config.yaml
bias: "all"
init_std_qkv: 0.0416
steps: 7908
MLP neurons of a small language model. Each row is named by its layer, matrix (up: input weights) and neuron, and shows model dimensions 0-191. Each number is 128 + 24 x the weight over its row's rms, rounded and kept within 0 to 255. Numbers have three digits each.
After each neuron's rows, "fires on" lists the tokens most often at its 100 highest values on Wikipedia text that the model never trained on.

L4.up142:124124189118106073112146107107106167159097090138127101115122118106152162127149097134165152057111166143102113141168142114124146148160114111134146102135159142144151110134199140154115114115132113131118126098139115142096148078124144113106102143106129164138078165083112140149129125130180116110148124138106115133112092145118105153099130117127159160115095135121138094128077160130116163098118141136125054106121110147106159132130123172106143097159103129135109159089130143112121127105119100109115130159094129112161159148151120107083117133126097147104152120149125122128125129150135083122
fires on: "e ", "am", "e", "im", "ed ", "um"

L6.up402:133098134127148094147120126083143145132111148138130133089150174128118129125097122162123156117097144100170128150115073161146104114142077182128123102123152134140118155146131131127146143126091122148119174119143150120078122121137158114126161140122118119133146070094128130130137124086144119132109091118129173112117155166202160059129152121146116180098099101116135128140102143125149155121150162083079145138166156137143133126110125160115147180138143093170175118081135152128147145123114118177141173121136130128129145169132123106120124117141112112140101121120146135101115140143109136104
fires on: "t", "h", "ap", "ov", "f"

L8.up635:153147154148152131128119117133117116132162155166117127123144101095114098178099111078113141158117108126117147092125127163115136164113112117108148113105113113128139112171127149119142084104151125134120105142174141114115120111111164151155122161139133118138110081159141149160095102169144125114116126122159119153149138132095137158144103117133114143189108105120109093130113148141137106109129102136139086178140132144142143179067107127152127124143124155142089121173110116137137113150129124107159113115083120145097116105102145120171147105106173127100079174134126173139156143162116102208
fires on: "s", "our", "ol", "el", "il", "l"

L9.up675:102102070147127149113171079156090140100096132139129117144144116154144115128151180135135142105144152135108121141135154122166169162130134156120124150152134126126125191186174129112089137136119132097165125098131099154169122140121107117100090139131099150103082103119140126163160089115118141139153110158088121117130077142136110141130106140137102140131124157150113120140143104124127159141091099086116139111087176112110104127095119118140120168160114157132112105119125108090177140126115124099113100120167113182146128131119101136146179114111119091151156123119108094130155127116131126078
fires on: "ear", "l", "h", "aw", "k", "g"

L2.up390:101164171107103147107124105130113111087100151102143122141126085107085150150122121100118155158132111109143094106137148137112151105133135136144140137140097154112110119111082129144096114159131149149117137130125136122107138139110130168147147110139078116148154132110144106102094096142167110125166146100074134131108114141121153139120118146125161153140113103090134112123155187137135104126085168143101182119151129117137136105143145110117139102150149120151172152150157127053099109134113141125135144170109135130093140136127119195128150114117178128113165121091125117098128147090188147070
fires on: " ", "er ", "==", "id"

L8.up413:144146133138102083133148116108173159087136119114080170140151150109157102152135126143118130113144157146125106160121092126109112163132155154110158096141073121124098152097127153108160102094127118182099121080110148134115149107146154134152114107167111186119140131117107113126131085095127163127144094122138102097136112100097129141139119121089147134136128166110123124159107154139126157097101146151138114112116117130161115102102149083140127149066094127114110124121073126135121141170114118106126100151114146107162144133132146171172142086143128148159106100156128094125121121150083080112
fires on: "ed ", "k ", "e", "t ", "ing "

L6.up423:131117106113134125136137097104098099167144149153135140129068134169156122143113084151138149104153110127138113161127132126110115130125182112117164092150167103122101118156132109141111169104141149156111078115113156137118111054129124133112086149105146106136105131104106130150148124110083143106143128148158105136077144107101104130103090153104155132140145089095099081120146090117136122093113148122126135101129153183140123116133140098166083187132105157108160110145132104119140100122124132120119128127146143152122107123056168076161134129110092172130117119126133140131114117140098128126
fires on: "a", "th", "a ", "i ", "is"

L2.up312:099137145138119123116116134147097118153131150119175141137108115185164175146089122124135113148147057151163150164151147136125153111078134140110136091120110120104150144114151080126114144118125163122123157157153157086090104138133139123137087115143106150118135112158141126127101106105067107132144192141122081135139087144132085112113156155113089122149145136101140155113142121136167124092097096137140135103121081084081122124115076134155116150146140151129112141124132178098106121143124143131122118125129150103113141136131146101122128115138124143084117121121128192138088170123113097134
fires on: "1 ", "0 ", "9 ", " ", "2 ", "le "

L3.up331:101116125142109083080099125162176122122118104140155145140167137122149118088156150142116142113142105178147143129120109103152141130127126109133141100093117154113103116132142131129150124112148136124106139100114117130126159182080128117081108107108122154170054109125093136120087140164106110107105136138126160122111109169144131121133119135126101147111106123147115087134085110110164154117106159159132091136132095113100159136130154196102098187091131126130123116115122143066167130143134107097114178125133157151117126148121143112101173092137152128090152139145141131162170114143130113125
fires on: " ", "t ", "ed ", "e ", "er "

L6.up718:123133117135146110118100090081111171155098093094148151110115174100167067128095130132098160091142131130126105091141154129105138095097125132139165094098126106133139123129166095094153157145153123180129133135120117107137128112104159091156127160117086113117194143088144132123141150113116141068109115138145120107130132118111110123120088095147145148127134129170133156132145154161107154104139115121118103155102108169115114148165113092126087135131122121156130102117094141090121140118109080124122141144110092091097164083121139129134118132093088153117095097131142136096137122135130171152
fires on: "ing ", "e ", "s ", "es ", "ce ", "y "

L4.up123:158151142118125128151158165139161145125115056154119161122100133156118115139131152117155186127136143136087092130166117154140132191123126109155138095146122116157123131115172097119122128147158101125155086108154128119091152117146122144092171164111179136102143164142089135132158137078159135091103125123155134169153114138095147122125170098152139111148176125132150113146157153107116108138151083160146086110151110118111134143110112141093139179101138146136108128132095113147110112117158111112123115121101146124116137147119108158125112132163104141095135092133134147139102133184154088154
fires on: "al ", "e ", "ial ", "ed ", "the "

L3.up391:108113171141143144172127136139143114115177136177137132132144116160108105119115158135143143147151157182130138137108111117098121104119105127113133133105165109121146132099152158111117121142091143132136100134186113158128132101145172119180106137121116146126078144150158125108178160141110125090166094111159112132118089132131064142111113120103111131119137113160127051143094144113130109116120122154122096128138128135145098146137118174158140157097137122104125136102129136115119133113103182120156085122130186111134091112149131082106097107154099142099127107149116145178128125177143098105
fires on: "ed ", "ic ", "to ", "t ", "e "

L4.up634:097124149157102103105127147104123142153149108131115124167125112101122140104111088116125143108167175109153147112142105129168181100097119140090139166130134102120131137118135124113077113151117113164188100121139099117130094150103163103120146134138089101126133138152111161117111147126118163119115102142140116158143171125155153096121132136125086125202117116076167164116149152143167149103136115119112113122122135145097161105113124128172151109140102146158159146127126098090116144145093151122165151081103140143127097123148066144118087139151112127109101099125124150132114081166133144152
fires on: "a ", "and ", "y ", "s ", "ic ", "al "

L3.up24:150140123131107117147098125168094104085162066138131089102132131061127085126123155129142148207125140150138138140104159097159126150135110133157133087135154171146118101096129156105125148150125147145118103148167152166090125136109132134128183171132149141099083120117090122118145152147139097115167133127123112163144104143144111151108139129114097110155141112139116126098124069125130124140098107139165075097086142169117138124136115122139138146130122094109151136116132098132160148126124108092150142134068134110104134119166133136057140128128123131109124104173119149129131138134139142116
fires on: "ug", "ig", "-", "ag", "e ", "ed "

L11.up689:199108151138113135149140112111139151122102130127124096142125116108115105121098114132142154134106126118132127118116122153135121151137101153184153098146135150125165141112155095142135109106152096111162126148125127160129091101102114095108069130130153133105126151128121082079087101066190142124124135102188152147138141137119135102074106126136086140166116149111126127168173131129076122138136137152134152111117128145124141133142178127135125174109111137104111132118141172097137154142120140164160159111143119150159129152132122076119133143119143131124121154109127159111174147168095064140
fires on: "at", "e", "el", "un", "it"

L2.up624:119105155124098119151184140172128191152124090164139115139171105110160149087106130137086091144135109132117152157123139119103156170104117135106165136131177100104119143145138123131118117120103139113148107132102138170124171110130190137158080135123108135136184124146119148153100146127130143132110098107152109128146134098154137093167142134096142118100148138121121115079149139130109145156086127147127146127080152139099132117111110159148124079141102101102160116155159168109100132121141096120109132108158139139122146128118144175132158138137113172116114172123103150134097090132161140084
fires on: "|---|---", "==", "ic ", "ob", "oll"

L9.up532:104143144121074119151127123078077160095139156144134115146141110161099154140101095136083142150116154081144131155163117091145152132103123135114097206131123125079119116122110119133157139165108130104166132118132119107105126128078086111146113134125140086136181152108129170115075145147083175123104096102148173094130133156095137116110115113131106099153126123091151150148119105139142083150126156115124149131134125121123150158099101171156105117121127093150141141190098147131129138178164142129125120127131128117133132124136100098125138105132131110078126123134133144132144119119124118168
fires on: ", ", "al ", "t ", "s ", "er "

L6.up313:108131154099136120153106145167119167088114103150106139162155138143132125115127094124133104131146131096113152141134130099140179088147096138135120162115116154099133126100185181150147128140166089101112112129129098099108109148147139094135158133147127140110165140108140107148158085126128152134134109134168108093082101157084121086120111138115104096135159137108122144090115148131159130152123094133137092147107176132108110124151108130123146120140109119095174192094118154114161161124153115122146108075146137119150119159106121115153128097164112104145091086143128129118105169115146190123
fires on: "u", "own ", "e ", "ro", "ve ", "y "

L3.up543:125116160137144095114156125133172165165096152141086164096122085159121112128125114108155126102097128150083107144098129126126096107153171135096145125154143111151112126095141174161155100134082103135125169143066101123137097124139118123144142141078109170121132169107135190133138116133131141114161118128098131112093082135129156137100134093123137097151133134122093100146106155136134132147113142119091123194130160135127122125119146123139121098172129133148133154115135114124108115116176155148100150128117126149141160110141092095137145151114127155156151129134081096149116062166133121151
fires on: "am", "ed ", "ame ", "od", "ess", "ob"

L8.up554:119127163133128119135104068108104114136098113127128085140121147122117152094127174151119122121126100100122147127096096129141145100121100117142152139130160135138084109147122167159163153163146114128115100121116118128109075103111134134160130125081093073126086109094134108153142110074134159130067134133097129141075150122114104139142089079159109126104136143121142134137165149109153159109162136123151115136112125100138133172123154130179167133100109104114099158170129136110140171083107129114128130078144136110090136119110128143138138130125144160082116149158094164145107140079135110122
fires on: "\n\n", "\n"

L7.up199:155114112120121098130102141094123088123131129139111083090161149146131098113111162150142098146193118092128087082166140086142090154124127157112106146115195102111136109133137115164164145078128125100157119144159127136149119110118126149126143126110139144112122138116127127168123184119098117132137102154105167144134110103118155121116122128117126157126086116139116125095142117093118144151120132177131119097138075139110127111135141134120107093078161125121121123087110138120089163121167097148126068121119142145130141103113160132077160085132124121148137123141132136116113172129147093060
fires on: "oug", "er", "ch", "an ", "Ch", "om"

L4.up80:109120135094100145068166106090101146164131123095134121146170151129113152147120141086121101118109101116097125082127154129155123122139133117122150119132128139128080084105129118143113123109107104091153096088156120120113145145114124113119168140120123106133104135112136181076110056158112131158119129116135121106148121145125157142124142140115121142148103131139137132130103152160126144141115135122158131073146133141133189112130120094110100109161121116133162113079124098113119116148089132103153105105116153126131117137074119069135137096108080090139120134161148074162120105076111088096
fires on: "s ", "es ", " ", "as ", "ts "

L3.up685:137071083149157116134131120120136085137154153144159137138139176126176139112136120164067119118154140150127130158134145142096124178095138131131150134109129112113152116171134157110125143163096098123124106136164118141164104144169125159109146114132112162096126144099115112075135139115168146086138102128154124104134140123073095085133143146109119148133167135129143149092128081121140156136168141069144116135091111085111174130081137122146099111179119129140111110125093122111109141110168130128140151099151122135137111115110079092146130114136130122154120146127120118097141166102085100117
fires on: ". ", " ", "\"", "4 ", "om ", "In "

L8.up737:105118091136141156180114148176137125110120166145130120160144115150115135126109122142102174166156143120117119135155158119129124120128124103163142143068134091125161121142154150143128148147133167148125151206133083116135119123099118135106128098097111123087105122138137136150139105128131140110103163086086137114148151145166134074123183140133128137150126137079073130140164143116094126114143128101135156112143101100108151095112094151115114134130124135147071142162128155142097141129137104185095093134125182138136117129129164161152118132136106106136138134159110160167136167137103107161
fires on: "a", "0 ", "af", "r", " ", "at"

L4.up747:129139164152130145149187162097137139168140074079144119106132145165147108184138175093174139109156140138112142137113110122110102136130079116134069153125112107118059153103123160161075138104107096133151147127152123116103134110162125151150127103167103127110139122124130117119124135145120121167095107103131092113130138142138123113121134090184159098111097142120128109090107096153134116139127116130136106102107126144121179140141149105103122056097107135155110124089145155142164103127114130129113089138123155170148107144117107095130129118109112119134097109152107119122141140114116096108
fires on: "e ", "en ", ": ", "s ", " "

L4.up744:137141135113114126118113108128133168094137103120096148109130129125138141134107111142101110126132147132113165125132094127091164118123107122128110135127095134135107115127163154147119143101158163109114159147126110106092144103115141139145144101088170132110107115133079112144169118117131110117135096120083116110081123157104115168150139107112162098108136095119136108085129091103171117130150114102070091137115110108114138146161132193150145082103133138152155108103093086129146170147084107059113144163151148125161128148113162128082079166180131139117158100140101116112149128122096138140
fires on: "Z", "e ", "al ", "ed ", "his "

L11.up375:182127117123146128092126108145146135116127133137108135106105147119085148115118138128126119126115149154135106116109119127074139141106127144139123099118124114137180137132098103152088114119110097156104151121086115164152111117116119137123097162146154167167129124133156108164078125135143130115122149150173084164144137116122135081143126128142090106172089156120183098143106121106148150126134137154138116192127162107153134137103127156126120047080130146158104126142095119116157112140121137100162136134165140133132088131110187075148160121132123158091088140117145088139163132156131104131
fires on: "pl", "l", "p", "rec", "gr", "il"

L3.up476:068155093102120112118097131097142134148159143110114132139142102143107123166094149127089172159155110133118119087122089044161162055129138122154105159125123105090144106110107145133136147130149098141177095138104146128147123148112103109147149107153140124133148159160107133139147161122107164113111109122096127166131143153121145107148126123134118112109138164144144109156145136081110105130086103121144123116083172141122125153133112150154160099126113107154146167124131167136115125130106098163165112102160121116149122162148126157157113149159121128118136141139159077130105113188140125129
fires on: "al ", "s ", " ", "ic ", "ve "

L8.up115:158117091153172115125128156130092119165159148127147125155141099093113096102149155118140126112125087112140102113150113143138139130133119136168098160111094132114140103140163140112108121119161145144147152121141078170131167166137128152110107130134087128117097092116148168140144151099122112147115128146111098128149121092141061152103141166139126086147095118135119076178118099117122148134134107091135128172113062190122103125090168133088127108142107166110134141144133110137083124098170143125159156165140137156124121134106139128136103136081120136118120164135108134160112173125143115129
fires on: "v", "ear", "pl", "; ", "ri", "at"

L4.up19:144086136126141171099140130099154117172125120118150180173174135083122131118138118116133127156152106134145169169132147153086137151135116144121148141131161122122131098153155099172142135149155201158160149119125129121152105143159173097116132101146109104132137133155136100141100155109105144137138134173094089104104137134146138117134153160138110138133122118128172094151124169131145120145149134138144094100080113120147135095165169096146096099121109138171104119106131096091140089163134153119102150112169134137107142102116101139103125155110141145150116132117071110109135114159130072120
fires on: "ing", "en ", "==", "at", "amp", "at "

L4.up156:126133140105150143110095174089153153119154152129127089174122120117154100112121120118142152110129096165137073105152117118091128141128124133099173133119114143139170147177149131077091127146133129115095157110139119102132121192132090114119105149149154102148139111190119133138139124165094133147131146119166140137119138131087134155099130125134140147117162147148188114101132117096156095076140135146139118170129145129125127164122117105143140126110124115128121134133132110137157086151091131132094150160112084125146112107105117126138090115057099153148094104117108076117114170136114142086
fires on: "which ", "ati", "his ", "si", "qu", "th"

L11.up151:124118145141149120122113087073126130123092120083142130149103158112114097118143116131151118124133098120145155143090130137117147141127133136098106123145151099141121086142167122099135094153152101134141107150126156105141092130146101153119136119097097141126103157093105111134121110127174152144098153154095122124137137131129143137153102112134131183159090111167126119069119132113174127150133163118173116112061181134157105170120147148145183121138160148150114155133150108134121149113075177141124110092144093118121153158066155126136143086108152153092153117154104116158132147139103121145
fires on: "\n"

L4.up479:131157103112147121167137116092160163130116100182109141088096120097092092088139107101104080119103172102119120178162112145151090129131171129126119132140074105088115125133084148082135129143123119106142097138136127153091169184118124111137115114148125152114124122124156107116165158100155098107110111107131143136131143111120096126105144142134114076137131181117127128158113137092124126089144130128131126114157142144138091155066126136143143134098131118076108100107091129118141074122055152147140101126137122110116123145132110163156131138125126124139135127088101117111139106154121136155
fires on: "with ", "ing ", "t ", "ch ", "e ", "k "

L4.up687:161076101136096122090121125098118129172126116090152147128103121176118118105139141116105132110137064139158146091111136122115145149133135077086101099154126108137100118106176112143131131131118104116116138097119117130150112119126129107137116098111117078136103187092124108106121085071087164095089146156108104123142143140125165139130095094136149090158119099117129141125137168140125154148142134134124100134124169107106159208124122120130138099139115113097120161145083102144127200093151135127142126134151146129088118126126121110130135135107133141140111144120153124122117196108132139123
fires on: "\n"

L7.up277:118150077161138103169128087137109144126164148125133115095069127127098117149146130119144111117151121112118164104129115076136182122127130115141115134130123130128132171157140138139092106073123112170165117161120154128123074122133135101116132102139090146142096136164161146109130131150110164131138161120092133126154155100144147189119159142165109120116110147145149102139150135119098086143123149101117099115145112158119144147125148125150112142167115151097090103136158152100134150173133159127095118112134110153155111104120067156170153106105116181146111117149137152125146098138065121115
fires on: "c", "is", "ab", "v", "po", "ic"

L6.up303:102124123088141132094132079132135144166164180177159141113126131168166106139100140154129158143102134116120086089128078136093140109162147129138153108134142133117099144111128127109142131166164128118139132113137136130090099133070143109094114146146154142169167104109118086117113184061088122141183138129106122140142099109117094145089139149122158128109155144122121086120140115137143151166134150110162157129106145143140150122142151091128120113095110114129160167121091116139072151082130118120152142127138136097128097142106107179146119101126097126156148119139120122159139148109133118144
fires on: "l", "e", "f", "ing ", "an ", "ec"

L7.up413:161140134146176106134117115145112108092129094119144106122120134108121136116124104072124124152137098128157119129107121130122137092094119203158141109126128138124134140151164149134113133105164155108107148100119106123113129120101164087120116126107096098172123122062116065113121145110121124134156114091116112125094144147117131094150087132149150171149132142157110118092069109170160121126124125085118145114116169185143151141129087114160123122086155146160137128083144150153142179121098103107136148130144156169140146169178136098095148103155104117116148127122114142130141141145134135113
fires on: "t", "h", "ig"

L6.up130:126147109132143133151099119104165140116087104085100132093119108097139123111131143144091103120115171139128131114130127076055123138137122097122161143141105155142158098126121100107125108120107119155126136134123116097135113110067148111120097179113112122168136137132165110130109096123125133090127152140140165104126135114091121163108128134129117121096115157139084140107121124100110132145108073144065120131127078115088109100122097095117145118153148133183115109087081115126124176086139093091092142108119138113099106131136118144116145107128105131144136085123136121092168132134065116153
fires on: "it ", "ce ", "ent ", "tion ", "e ", "y "

L6.up548:122146155080135101143139115120084161127148145117119141141115121128116087153167135075111122136132095149133125082132133068155125114120107185170068215096132159111108143155134152165105127115099128114121095087143132129109150123146106138140121147138072099119082130132145119163111108131157139152106120086108092127113114117119141135136145096151113093104113160127159102150110102139135121133160108098173160125121093118124100101132127117137146116115131072105153107125141146119111115138125152109087119120128117125120094133103117152143134134126140095106090160122158165107186108097109138141
fires on: "e ", "ow", "er ", "s ", "e", "ther "

L3.up258:095147098143093158070189128155126123189126124127124134116110125154161093147114122154075162099139098133101105133142141105108137129157116122123097168134125165134109139132117112132114125145117139124141160116096121158108130132112104112081139103162135177155105099109122082123121137103096161122160127163097099073154148151106158113115131169123174129090124127110115126076135137107090152123135135109157159128120153118130133166181132132154126139074148183127122135144127111114142108177127135114124097138152105143097137128085122112167150148145097166148139138115120127117131150169105119156
fires on: "s ", "e", "c"

L6.up14:124128129099079140099143138135108119138116079112147138105129146175079110100113112113111135082135113168134121108123101083108141096119108095124095121158132115140126106114162131144112146145132114099102096100157144151145150118085129123139155161123089139144164124103165086140124113107103125168097162103122097108173124178148106162161147144163082115120094147108109070078096161149156121145144110118143127123166150114127136106168113111130075098144107107139149143130159139151151114101115138139113073135115116086134085119084091141122143099123116140123109127162113138140128153132129141162
fires on: "or ", "r", "s ", "e ", "t ", ", "

L7.up416:117129121083166123131111166133137125142125161132154143164106116119155159127160100112156125145128148047135115111126150123160118162118081118121139142141146131114140129140181127095162077076128131133116112114159136127149124142159085157155127125129120127133134118092159089101145130143122102174140122125138129132130141116111117135143142143123141120132144106136097138144180094143113149139146119133150125120121145192126096091117143152135168087175132116126112116149126105159137174085130096113181151158127115116108141140099143128118130106106156100120085136143033128168104160145163116098
fires on: "a ", "v", "ti", "ri", "en", "an"

L11.up153:133161130180110133111148084121104120151123102105137110185165072128093142121121115105147134142099084126095103118111118157153095119060141110140159116107112109128136117110176097090141150109092096134167110140143146112100119127101126110109104104128109132118107169132103146134107133101126154092133138154081163124169121122134114118083122134148098152139080170127140128122150118147105134127103148150118135129092182161148143119102126182128162136149105130136101121180138147180091186112178126154144138130114104115128127114159080137134136146153111125117150145128139117128149154140135109136
fires on: "o", "el", "e", "n"

L4.up489:108192119157108128159146125156117125109103100087134127098087143133132090147165086127096127159159164120143074136124151115137129113159113075121108141101132154095119112126169076148104160111158113145115148166154123162123115132147134098144111140165155131123078118123116128111071108149149128118093141156091102129149148132125107119080156156155138128102084104112132135127135062106093114130103148113154130171113139118109137151107128116120073151131108110111127119125161179079126115146100119117097134123098099113079121133119125107150136152156152152155124131110146140133139149128115092149
fires on: "c", "| ", "2 ", "v", "p", "w"

L3.up96:104125100125131110090117131153171115150093125151115142132143144138099105161137122133138137156126139155104094154136126155160121132078139158157132147123110177118077148114093114140172180158128105135097078103139155127113149159140131159084118096109163128137129108101134110108146134159149120143081151133143109145139154076125140131160151137137154140105108150104122126159184097089139131132092130168162124140122142096136091094133079166133126154125157098120137109147149108146131162137135128117116163077109131164090143091129096123079126093129147110120096162096097094160131131151140140122
fires on: "en", "le ", "es ", "= "

L7.up270:120152095130109154058116110130111105129142112115138162140130176137119122167125143141130124114110124150140125165126130153136128164167170159111109157131125115100150161166157137077082107139109098116114136125143109119131143089140142122106077098109154093093102147089123100132103093113148127136143163122097107106119109125112091150146124129129104120129158158153134115132140149113138134155119103077121128148124139124154139106135127190150100138120116163150149110133132136118120157155193081120131126109139063138139133102117109127159134160168096138117148128146176069151163137132130070090
fires on: "l", "e", "ar", "ear", "o"

L11.up10:131155104172135103118097107126103096135100124115171137114116152162132100108150095128120119111105122131117128120127126127096106101124135115122181145092122087142125073134109133119094118145104124192094147150124147130124133099148125132124133138105135101131113146149140163094167140147133080125136134167134134123126134142119117123093074156108122102095122137113112085110136127134164150105139102140138080096155144167123135132111082144156133137156121090158132117188139090106118151156127122113154088162190125179155164110099145116117147173149108159089092139128140154160103133136070125147
fires on: "a", "is", "o", "t ", "es", "e "

L2.up127:151115152119188102072103143171115120132137140152144141174097104141132133105143118127100128093144164122140153142140142145136154144121137123085135157133150104115097163148119160154115093130149130140149123098158118148131135098157138146083162138131150119103124152138109125124080108146129162124177097137112107138099127102115111125122157100098097129145116132206148107165118128127166130139150128136168156129117151111087101094133147140118094110154124129132087089123150107174115152146142153159129156094139105127124106118121109145136077125093095104114120108105134123047111131174084117141
fires on: "n ", ". ", "In ", "–", "an ", "."

L9.up657:131128109154137102065124111100075085113154132134127101123136143103119125090124149086102112130125100151153095115160127111128085133144127137099090113153160132120140134130087121092168125150115144119129156139133138112132145171184113128112111114147109149117139136153160125157164179150113131182127120128090185134135119083121139160096157135115135141112113130140151079061161118105119105112114116191129159131164128156122123124155130147123150157080122116141152141144131114108165097141137159107117095160107132102160112161149134139144163117157130155117144130122093081152151157136129125090
fires on: "ch", "si", "Ch", "tw", "ther", "qu"

L9.up671:097139099118073152132154133110131148138142170182153114138099148110137100130131100117098111097137109145109142098152127146109136123111112162154131148123114159115127144121143117118131164114115135093114136187170132144119126151130131136062116120153130094116138174163129170146119122160092145160152110115069097134136107106120163157147116159156168197099120127101126162112141181090128160121121128113156125106123139159132130111135129133103147170086117129099150116150108188099126092111141151117111116112134114131096153129123113119182150134158110104115119092112162150114106134159169144147
fires on: "e", "i", "e ", "u", "a ", "en"

L6.up15:145097130112112150114128135102113155110099121116148124115113097165142153128151152125097092097152092138139118120132164141098158171126121137115118135158118164154115130147140139137167143115121116125132134153159107119124128115106106175066136137108130098126123106101133101134132086139149130098174109139112144091153128171131167162140132130101117076149101119091110119076140145123135101087129123136110181131176046118132118117107123122086123106133126120153140176121128144099104104138080115119125121130132162078108098161132094132159140137132128130073104114071154110126112150115117083088
fires on: "per", " ", "er ", "s ", "on ", "en "

L11.up50:122125111105106133150113144129159161119101119114134103156148122097167111135121105120148153171156105097109141124114149139124082113136112091113126105148111132143135126106108144131130121090171158143117143141122113170105132129091083134124156086125114130134136158097188149162092129173141129146080134105142116156113138118135139157150143121129087101129118124109143099092177138154146156098082102082130132107211108141129090135135126149168119074098147098130123139142144140130156140180118166121117107130156153145124109133098115112184118146114111116111158158156148123062111121133138091117
fires on: ", ", "ed ", "ated ", "m ", ": ", "("

L6.up259:148174143144088121132131150133144105143120100092126129105131157120132125074119134091136132124116144138131165159094127126130173101177141180125129133142134135082138163172110101109115148168141116106128083149090128093114181112089169128131120165165107155100107125159097137132165118159110104131123152136142102119127173105130130123102147102157146158169103128080098100087147121116120130097104110120154107140091155151129093150152139115097126160187138117129141138104139103121150132156168120101081098121078116082088152143142156116092117131133109129111134160119148133146132130107125145126
fires on: "r", "op", "g", "ed ", "p", "of "

L7.up264:113125102142128094166124140160101118159115145069139148142117103114112143100116160136172108083160126125100139058131153122107148126125134135160107159139135104065147159118111129124141128125131163144170131134115149101112132102116158122102117148133087147120127134096115143136187138140116092144113076146154114175142169152170169117105132122134128135083098141085104139088148095159141146126152105083126142134109093140121129109135157137087129117146148118100143128117131131093107150165107147121059111131130080139183140135156150164097139112139096131115090133145124143121115132126158123129
fires on: "p", "r", "c", "b", "ent", "ell"

L2.up253:164124131127118142126117110123111136139151106123118119104127168076116099185115133107110135106118159097118128143155134162128125122186131153106173131142076093124111067118164136105142103092137129152131134149138119123127115106154140111120128152168106161095145131121099155078131132118107108132182162137140135144131130123136107130118106131153160111103108153179111121124124138130135153087135122135144111066123144171130163127132120169124105207176109120163119120095138094133151124115140108142130148153084128053122119119104140104163122143124086171156107121110128101106124162149147137099
fires on: "4", "ing ", "e ", "1", "3", "5"

L2.up297:178094137177143136105170126134100099125137172194152138115153105146137118122145131128146153171126109126099105138167122127129110114112162145103176118107148125114142149144135071162134153096131159164142110104114121102133121111122152116085132138139048113117178164122162126120163137134135137141172121107125130163129138128138137105149115181116077123150107150128120140140123126122124123084140115110150128094079101089137164119152132121135117134145142129098118116076143092115130129116096161125126129091151117104155102144157120091107084115100125115115114108134093154169114077141149142102
fires on: "oun", "ep", "amp", "ing"

L6.up522:113121164136113166123135124149129154129140140100082155163138127140145097125135086164168135140150136122092143101140137097136108112138118160109144135175115130078114132096167154145132114164129141137115108138150129152137103163140180121083122117152138116201104098094096136141132118134142117075139108125123143132123121128131107096153153084081145099132154113124158094142135142125161093127120136114107122130109102146132126134090143124125177055171143100114144148122131105107157148095103143142108114059112127123098123142077099123096147127124095134121131067113136110158112152104149162124
fires on: "o ", "g", "y ", "t ", "er ", "e "

L6.up45:089128124142096122147106171118145083128110167126135140131073103132125144136148133131163122118140124146111195128120131116165132126144144145152126145125145095060092079117133131155132099138116141105102091138102096095165130104095103129148091131079125138133100139086115136142069148122120133097109117142164104141130140142134144136095132146107135108115120109147109124120130135121109114096099122127091103164111074143131101111115125193117136137184126125112157145130071090123105135122146130097079135157118081089140127104136152139157149105097085118123169118088125120127161103100140120109
fires on: "b", "e", "i", "ol", "r", "st"

L4.up708:132134173145125081148140144145126152171137126133125136110168134136148156093112142124161122116102099153105096132160100092103115150132073141095102172128159156151145109120164136113129110123140116136123128125131123123123167164110131155121101138085107129141131132135096107163155136091100128146148113083145138116135108139115117075119114129139105136100170117128113112111142134083178108125058125142120158094114137137126133146071078169135162103179146129136130129161100145141108134134097142075142149117100101126099081183092127099167135112113129134138135172107129158139131138094107113098
fires on: "ic ", "ob", "ember ", "ine ", "ow ", "eg"